From a checkpoint of a small transformer trained on Wikipedia.
Architecture: LayerNorm before each block, learned positions, biases, tied embeddings.
MLP neurons of a small language model. Each row is named by its layer, matrix (up: input weights) and neuron, and shows model dimensions 144-239. Each number is 128 + 24 x the weight over its row's rms, rounded and kept within 0 to 255. Numbers have three digits each.
A block is one neuron, or neurons of one layer that tend to fire together. Before each block is what it responds to, as a language model described it from the Wikipedia text at the highest values.

Description: Predictable template continuations. Digits and word-start fragments in infobox and table data that complete predictable text, e.g. "d" in density, "s" in sq mi, "100" in vote totals.
L5.up229:138121122119130101143145145112124104174167093141133146147155096170138114126134177140144081138133157141090160139085137143129144132121122127145157094164128084094108132131138167137197081085131110134124120060089074125095146055151092127090094091100079093130118112135088111125087133126130134104

Description: Paragraph break tokens. Line-break tokens (mostly double newlines) right after a sentence-ending period in Wikipedia prose, just before a new paragraph or ==Section== heading.
L3.up511:073139116142136156102166138113126108132177151163113109131110132155179128136137082129120112147124101198114183117145116120120109133138099135114141172146135121122097117107148159122124095141096108124099117082163182137124094118140127116121106102103088085115086149115078079127164124116128104115
L3.up538:050153101137097173134143123169134094138097135165121107133104160175151085150190126098113093136147158159115135168142144118109122119131147110123183166158141103130125119108151103138131143130119150111143108118153140126098125119131119094127130140050105158131134144126101139125127138190141139163
L3.up789:126147104128130178109107124164107113101153091131109137136145117117133138135183154147096124149149153182136147122127125077100131160109117138095160198151086116134083139120160151124167120094126109135115121115116149127109133140153108081137117130104111136143103149110073135145143136118119108180
L3.up949:087166163124144204115150145159141134099101104185103159142147105142137122150162147098121133121134141138084148143126131095088106139124149128107143129154094145126116116118136156113166111102121114120157118153144131169144147053157165107123164100105116169123067145125078134152099105142145120069

Description: Early word-piece continuations. Second or third word piece of a word split after its opening capital or syllable, often proper nouns, such as I-s-raeli, U-z-beks, Czech-os-lovakia.
L9.up109:135116141125131131138140139125096083094148137116143118107108112103128119158086130146164142130136099147071111141130117159110110118162144147105107144128119130141126137122156158150129113090150147103159123075099104101110145107172073122144133155159118123139107123161114136142154125121150129168
L9.up208:141113092127126128146127151134134090099115127143138078153145091067158136104122180097121125143171087149107144149158153111107100109114141112141179131093122144144128146117134156112157087101102144164123105115128150110129146131180079113140130111141130094127129142135105142135161137117122154155
L9.up725:154122158166091119121145141148103133127129089093159158099149150152125147179106121111125116119140139132101154137098112150108167145140138101114116135111124137194130134127104090122117117150096172114109101080111141124100158110178086119138133065144127141113106121128148128143150139167082127164
L9.up775:100136117141126149180141172132146101116148128108152121154142090093132134135098151117153074126174132106087110153146138113053112112131128123121135167137095134118099097115166117115133129138115145120117089125091128130112118054154111129138190123140145111115141092144149134138118128148105143150

Description: Paragraph-break newlines. Double line breaks ending a paragraph after a sentence-final period, before a new paragraph or a section heading such as ==Biography==.
L9.up245:126144125128104221138122158168192105097170169124101119135109109151147128130115097106132102176092090139120170091132141116172122140162093120091132137122116142117130127124153154112148119151134122116113109117141167160117069122122105092102108087124103100130083163134134111104165120098125158128
L9.up917:135108108143160087122146110112123118094124165139130186125141113138153150098128145146106092143142092152122161118143143101126105133154122123088147183133103111098123144096113122123096129153107126148114138096131149138145123156131104096125147103146107135147115162131130131127164138086153119148
L9.up944:130119137110099159150130159169184120098172149121133110115126073154143136136139125124134079165111092151096154133133152109140114152160100112095138167133123149125132146118155139109143102172154100145103104113143157123123110118122148121107115097102102097132112143153125096080168111120115181140
L9.up961:108057121151108147150137124131138129144171141102140135159130092117149156120124140119116113144134118152125189142115141106112121141157117122116145125123089121107129120112167112133180115170131083123124106141152193137088142108116139081106083120126080104122105204111115075126163106149118146137

Description: Line and paragraph breaks. Newline tokens ending a line or paragraph, most often after a sentence-final period, a heading, or a table row, in any article.
L5.up397:095176124138126133103144093158129117075134141143138123128102103098149136086148106161134119142143168167104143151167111126115110140169171140120170172179076124129109134124152125123144117139110129122114116132063117075124103124168081066119134094115137108122156151121065093149115129096150140154